Weights of a small GPT-style language model, trained from scratch on English Wikipedia.
Size: width 512, MLP 2048 tanh GELU, vocabulary 16384, 51.4M parameters.
Architecture: LayerNorm before each block, rotary positions, no biases in attention or MLP, untied embeddings, attention and MLP in parallel.
Training: 502M tokens, 7659 steps.
MLP neurons of a small language model. Each row is named by its layer, matrix (up: input weights) and neuron, and shows model dimensions 0-169. Each number is 500 + 40 x the weight over its row's rms, rounded and kept within 0 to 999. Numbers have three digits each.
After each neuron's rows is what it responds to, as a language model described it from the Wikipedia text at the highest values.

L6.up1905:471449491520498536533502523460485488434515514494547434450513479504487559525414474454401435489503524571504429453527473515524477547470465493473572478533481495564491547512508490547451489532496450489461541499457502492509484497534472511521572519512490461494500537421472468447597536580460522516541504555567571451534500494490450509483471508463528468476486472513531531518483544482512568464522556471502546538399508559433535513534485461521495406551529558470524615545475587519487466497504484483467493586436453479525585523
Description: Early word fragments

L6.up848:557492495459524548490510423466454529604515480489633458409553500488529448473519549512416525448552512544514447502492514510474468522532422395450550492455532486502517501508505452472475492507555529478472501496555458539515487511473476561499545497538542587503540506466468504534488549429551465513420560513508450539512517511416513476529511545457460470503447478439486477488474555485524509531490542499556460521506514561473554507475489481525465538509487455554609530493549451471499519515518504536495550511523498507446508480
Description: Sentence and cell ends

L3.up978:563485524574463454510541468482484537523529484497479495458470530572442534439451482507482479452547458526514506609534540468515491550524488484431515432538581482473495516501478471491531580484500497532455533536495539499538498497459519528479486474452508470512530526463535412489516467455426476492447549504496471494491500499540526559543430541435498447481472490414463513440498567563484516496481561533508494465545547562511511491515503477531487529521526476429490552523477490506503595514551529520547515470507495578509504481
Description: Route-description "through"

L2.up45:574478465475497546532510449445608545593498523519531550475494521477447520490488508485496479400527487507566488549504519527523497496496475488430577433497499586541590539435540480404503523485499567456494573534542529494428513529477510530453507483521497521535459558482466508576519447515454562563510457497482384460467514511487478531505505513396473535477450467530527434471491543438547525555502560495516454546556477494422591458563431540542461453426502457464535533500512544514455502514417522489508488513537514499558479496
Description: Serving or role words

L6.up710:529437519486471513490475434401492494562455477489563558449498476485531414481495553478519483492479496425659526494535463489482481452522554545471522460507450583578532500457487483485481445534463490584541457453442477522541486451490479580528504483472468460542577461466471473506529561506479522483467522532427464531503441448484477485517511524554508521546506511540511529507499577526484572531440504456395468487529450566463498486488415531476523516552511473502477533498543523512461537483555476486470564567549528465547493430
Description: Inside multi-word titles

L2.up155:516492516527495481567456457448435543483497538469466397527476447518497479509472481514461487578544454551510482516430524566490558486483447488534511457470485531528578506454501568508540483500473542518455462501443571495480499455552508543536547537508455466519539566509459492515492482565458536526483490479510472493413493546510524518485487491471547474443501514501527518506497558441499553535548517479538517571489451551421481495532432550516439405521449494469481525542486464493487461507532413538528515547519494456565498454
Description: Transport routes and dates

L2.up1436:580432471450550508564519605465572512483451436536516473449443465502522506415412539445462550485518431518508460475489541543535569490498510549513531529431442521519569497550515510469473537509550531506475530448490444527482494526462441537459511506478475529530480495530523498510524430542455449498539461571466477496450493488544534492495444518414611486498456545526451492482604583468528460486473490531510502498511542497456486472516553553536474500498494508503552509539529481541509442455501522514471548536495523479531461502
Description: Origin and onset verbs

L6.up1786:470442510464583534515495578446473507461480442508497547497398496513483531521492498519467514422463416539537526622527488513462500553576526468509535531490526570524497526579460506499364552478554569509520525520533479617432494460461467523492515534531454478414532534498470540491515524518452550490561476578539492496510494572501499454593535502474468493558499553546509504420499497496547482492472415474561502483455455498443493576511451463542473529499529443557512547487492508565446547547515497472557529499499564497412492480
Description: Early word-piece continuations

L2.up873:535480510483472524573461528498545557491497497470529583413532490444487540445512569488522456476517488553475473508542485551526535458485409553441566496484593575477540521516454487541508499461482559515487455568466516492472492521440495601624535516505490498540444522438509432537482454478483469502497531547490597539509451534508471486578536581477518585460482547495473476484553502501478482546519514453487469476490502484516469525570520481511481518510549510452500613550557548474453434423474542448471473500526495432520503511
Description: Trailing digits of numbers

L2.up1313:513548466505501528476563503487545502563488510503515553408484445509543587518476520521478398384519444558566485497518481501493511506487486564516501400491536564546600539515426501562512549474411469514451564480464450481467470582535516525535487484518459466508495456456518537524524470421475545492501489526468444472512584490437503550482508526522464449477506455498474503501470539541447563516466466481499498472491491548521543508525479454530466483431484471515527555571527452475379475440527473429561476553490453431550529465
Description: List item beginnings

L3.up1281:511413521462484495493586531489522494535484555482489504487442535418492519541416500531457474487538392530517530483447503480458516443492559471470494465454512531551569445401510521478484503527430487506457555487503479552440409480472552542550564516488493552461487465515471477432545506490433436427506458517536508467535571512439452483547542526512550508409502486473520482511511539454490488572484538488510519495412557476443526549466566502543503486497529554455592511565535407519462535444511489558436501451531493457472547509
Description: Origin place/date predicate

L6.up1535:552464441567548536556408480476590485497536488506514478435538441513505484487471464491500467462557485521570487483512533543465530537520506503495515498494501578510477508497494441511512470430537512488545428501505536511495501512469498504517453471497535527504470518485496435549528489450526531421503469441561506504437470574469519534476485529544518515481533512467503525473545507532478581573381481528529499573467483522513484590478449462471519479530491455437475495542504486494467508474443530452523468513484455393435500433
Description: Range connectors and particles

L2.up1452:526450440496365538518495497432545560594546482501534564508497545560476520491471553398494477524504513478494502533463508544476512499536471430432524476540537511547484496518511491484485570476468478495568504499522531520438504491509510538522547460502434449606573430427519494448552483499518434472484499541518402458485506573458494523521577474462561538506452540537500430537494542512464541494505466464439499498481503523477489448482520452469513533490461484540489508581541521526493484422450480416502462550517541533549493421
Description: Title and sentence-start words

L3.up1921:557513552469519508520527477488496493449495536524443434535428549554494474502447458481459554540408449482523448505532523488497527469446509491506481549435468550513523447520497490500503513486539483505560494464469473459499438418502500411531451487482518476516491460506565475436503442532538485429417531488482506596453501536497535455536590463413588537477502466547490434509481545392472549454509541448517443574520465541493534387474476512505495452509395485539522508486548471489477495507502424506519458451508507534452434488
Description: Year-range separators

L6.up530:490476563440380563503498477437497549538444512508517436486408479523471438475480455456440534507524504508489399449526584467538516465502516436531480450515465517556520532486533478504447553498401451505468533507464471509529382435484491464455525539492505553450480420548509498542507476554538462455486541507527532497516523488467453504523535477437534541476533507588531446541513518514450490543473557529499598492545539465476505474533519469567486441510515571590584480514559474489505504496475511499480495501484448486469563452
Description: Locative prepositions before places

L2.up1905:570512506528498514586459566462447581483545471473476487516516498539486478560474492484432434586528483476555467476443512557532547539490444438517501524500527506521475527489553475492540521564444490498455511546544546520480514506423489571538521476526519476443496528480489557403486493466534482500466505574500543507443580472502497523545477476501508487519537520493498520474481544582490563508495552525454454445507519459433452527454483506532514376469482500452502588516536418562467499505559551528486500473519520531481477494
Description: Word-initial Latinate fragments

L2.up1735:510467561579518476513555509471460506497491548471519580437483476561482508456460542518485427550439494536525465491531529585570505510561420529537543519485562469575586510489486470510506498483468569587462468531502461525419477469550451524540529491524445417527491427468497513568562536538420522470443478534510506454547502548533534510564490569501433502552491497507496470459547540489447573496505497514542535470455475498488449485461458438548493490471503463449545576497462460541430456487493418520559542517543493552454557445
Description: First names in name lists

L3.up243:522509423544422508519517520468526462445563542491474488551435555505523461479533560551472497483454490457473486491459511506546475581529463493414589520411476552516482485458522457447454501548498538507585510471564486489474564520490508503512535456488392505486482487422541510496479499449514507534471521552494493478496559466514567553473568517533513528492498536522535434588527551490478538534403479491488474528500502502425502495532507469546530499459508506536515591455597506547487529535506497545496501510491521485577569472
Description: Name starts and "head"

L3.up256:413447448489541576477521486481546535528485496566478522507524482527465432500500586532479556464496446453633532551519533494478478427492508501507490504426482494528439494478481451484510471553515502464507537449560504551465452460536469502559539503422481463456579525464463475484496462526532521472463522490504429455525542514482438577483548505439455483471469554529570425504503533521484549470516464501454485519508437542428480515521384455494455535410468488477520506529499477498541490532486468470479502525528513509496516411
Description: Name-fragment tokens in titles

L2.up931:486498519538462493599483513489527538509508483459529530432540527569471453535511476515393481504499498489516506544417495509574557527500499513485544468506477454496560540481525558479574526495532480538496568442549531429443414421457524469467491501478465476582476473466458480535509518539516519442457506490523487567520491527455516486549467552522557536510479478527580424476450504499394506489528539443434591561483448556487506510552440468488487463483537460507486585510513539471533519466503528500554514405532487443440508513
Description: Slot before a name

L6.up1031:472399528492421537507446530483498535528469494544529524497532538495534488527480457502581489517550472560553526551446499497528450501518574544528509506498566476487479451543494544439494507460502502455547512506477541525478432465487528552515486530516597523532515563493521457521512519496478526513503492535549421454474471494532530471528535523474521540491537465490420456517482529476419508518515538554514548526535429498497537606478457513506561423513543542419535532510549533467472479513524449441559469472525501475501521411
Description: Year digits in date spans

L2.up1300:462471511525470533488472451502446473476517523457496457450514460478549581505423561499483488470493349532588450574469580516548458453466501516465539502488508494568486531489491447475478493517469554524517535511523452557484507552510533464500511450548514471475490535476464455498515466534576482480467459531430474504443573526565447537588497511485534481500550518528512521444446510513442600560455545540467505507507468458444475519475507509533501490461569524500507485532493522485483461471515445512493521568536421470500503507
Description: Movement/route prepositions

L3.up631:468472532464469483469537461450455461535423557496456499486570550505478510463543514531444483482521507579525428498472512486513501525487490545498532491570460470593563512493466575464493513497454492580486556526465509524472450482528448446502536519442450479506456519475511577473517597500510548471479506483510484531454491539499523522436478559514540443451525450521438460435492517566527515566555535508512492472538499387558442526541446501469522455488512506458516521498495502544494536541541442451563537514473470465479526542
Description: Mid-word pieces after capitals

L2.up930:532492438580480470508499467412479474556563460481492477553542524474569377499503514532474474452548494485587505436460479538526516529428478549485488485522392457503534476447491444481473477532477589504469448545515535492517523503475497453515549534496495450482574513511447528486514485520524505464494494518492545539501551543463441579541484606529468463482462550471502507456437523476553530543504541549431474562432488486471492486559443526507513535412549530485459515501558484502446496481526525473482499546496497422544579520
Description: Range and compound dashes

L2.up1448:532563462461490576519459470451512476525469514486545577550569516505487548486412505551538454528441506517595529498541508483478533507509463507491483472546432544538564475522522470439497529532424492532413422535469480503486459496537530519462534523466478540522526552451474483403559513489607450503559425613555514464469567501522444461516497494526505495532416439520496422508507533500525480455534556408441423541557373473515471547478460468517520534514495477544467525459539587593468488551486519515501465520518442463464570487
Description: Word-initial prefix fragments

L6.up929:442479463437517577497571446397493555442555487488558536514402512549444485560476572468511401491531507552594486442500503542526518427446524450451535455460547418554492471481506401478516489486503464531548533532525530493531500475541512535611491559502483461480505577477507489518493533518458467464509527538575460506515559530517448480526452474465499473496493572491456481504523503561519510521448552495536498567527553546440543422549559471568492468531458554544505496478501503512464541526500512477527504585529433539537453556
Description: Word-start fragments after breaks

L3.up2034:553515423491462527466451519474514547570500462486572569444497504529489512420391447475458479475488487469493469516482481578553589496553484499473511507548519589487522464470392492515458520498520526487448455513474510456496541491457497456553560475428455510482490507456545481485473486495527429483502545525487509473501504531532516502558515491476543497444519533566594411410482554454449491487487540516513458492479521545476498461563546468486485567472497505472507558546542476456445494495508463438463513522541544463543480501
Description: Year-ending digit fragments

L2.up707:532412449453417451594472481481528525509486576494536497469485445481480476522541573511432481489498434553488462588500540476499587518464451489471536520461445456538556512454468571463472566481497545496509493530538484497476525557444539499472455488485463418546590471454459476587524536482489517413501475518515491471506547508456483543514544552450502550475429493522513438410450541530425565561490545493522472522539485512451508506540402512506422464491474502498493523522570496487487536546503479545509509490550513586501477494
Description: Sentence-final word endings

L6.up982:547422526538472591513534522456493455491494506492523528498447525462532478466449513443473550441506541409561430527522536479474518470520444494531548488490433501534489502542459556498543575534493488520540459569532489540502452504511504515568501542462452388517484447558516395470489404559533525442502577487523460479524527575451531590476543555523499445508446546559490448509538547450530576500453485464525463533519591550503540504510471522489489491501515489544478495513493602460507456539446540553545490497584475487454534532
Description: Temporal/locative prepositions

L3.up709:520488452469525526537492520467481519498491551555507483497516504429487513481496456489517501487465455548507569523516514480547494521485549480502527491480473492493502501496461467564495481532533466573478552457525458497477453502496486543461426476492470415526514480507435471537457520458416402507493546580478477461455587499484525435556448520514528529538507479484541526533423519455450540485524495456527546475508546525494505484571424519548488457437479500539549485495473446554518479542503443479531522495544397506515464487
Description: Word-onset fragments at boundaries

L3.up1774:562434512495412509576545502532473486468488480442520452460484497522574520520485457565485525520520478518434476537451485536450516508466539414508454520500493471481563536515472514486486490524503589460512426466403453529486526485466511533448576504499483473446523469522502533569532439550502507518521499505498475461430434530523494535498535561493537471435515592464488487526561565460476523520520494543450493501415490528473529560507546530567510472413555497439546512456539419498457499528517472522457560432538547459473510541
Description: Word-completing pieces in lists

L3.up1217:559492481524552577553503550516469477523490497534572487526506426475520448491431465558429487508529495519487504537451550542491494518480405448480538483531517509531579521474532454518503490435552490502464461531500564476515543449481551481560503501565512513462447574457481522501465507455470560526566528504560501458487492482451458497500531474499495561459473451504588477425520500493455505465535534487473502488461472512503465514520487562489500477516440470460513518485480559534434505504490484485558552481543513438514543516
Description: Word-initial fragments

L3.up1069:567501472480473482612453480533475459524582509490550508440483489506475433462540532504478551574523516494515544602460518503516562515474421464491476477456490478493551506482544531535513535496509572466523492566503418579504517462477568558551499519498499555487471475514411442534466466483468480489545496495548517489510542490478543565537512528456515584495443591484503426426489483462535550528569550511498533519472522449494476519505464453538474508485480526435538473495510525475511525464495547594504498514520500471506454435
Description: Word completions and sentence ends

L3.up796:553495445480496536510528430466514481475530531440449565470469590514519531481424551530473493442492507512540514518532533521446531453459519538475479428491520513510514553467487585510592497494415479558471529519492473539531507522529508522577492449416466600507558504488429543501532512508472469463478502471509488484518537547415437566464470529509588489508510449517556375485550556481513517482523513525448547511435495501510497475487488488482449472459532449545521517560495462465517506492467513441551492532493459470514437460
Description: Foreign name word-starts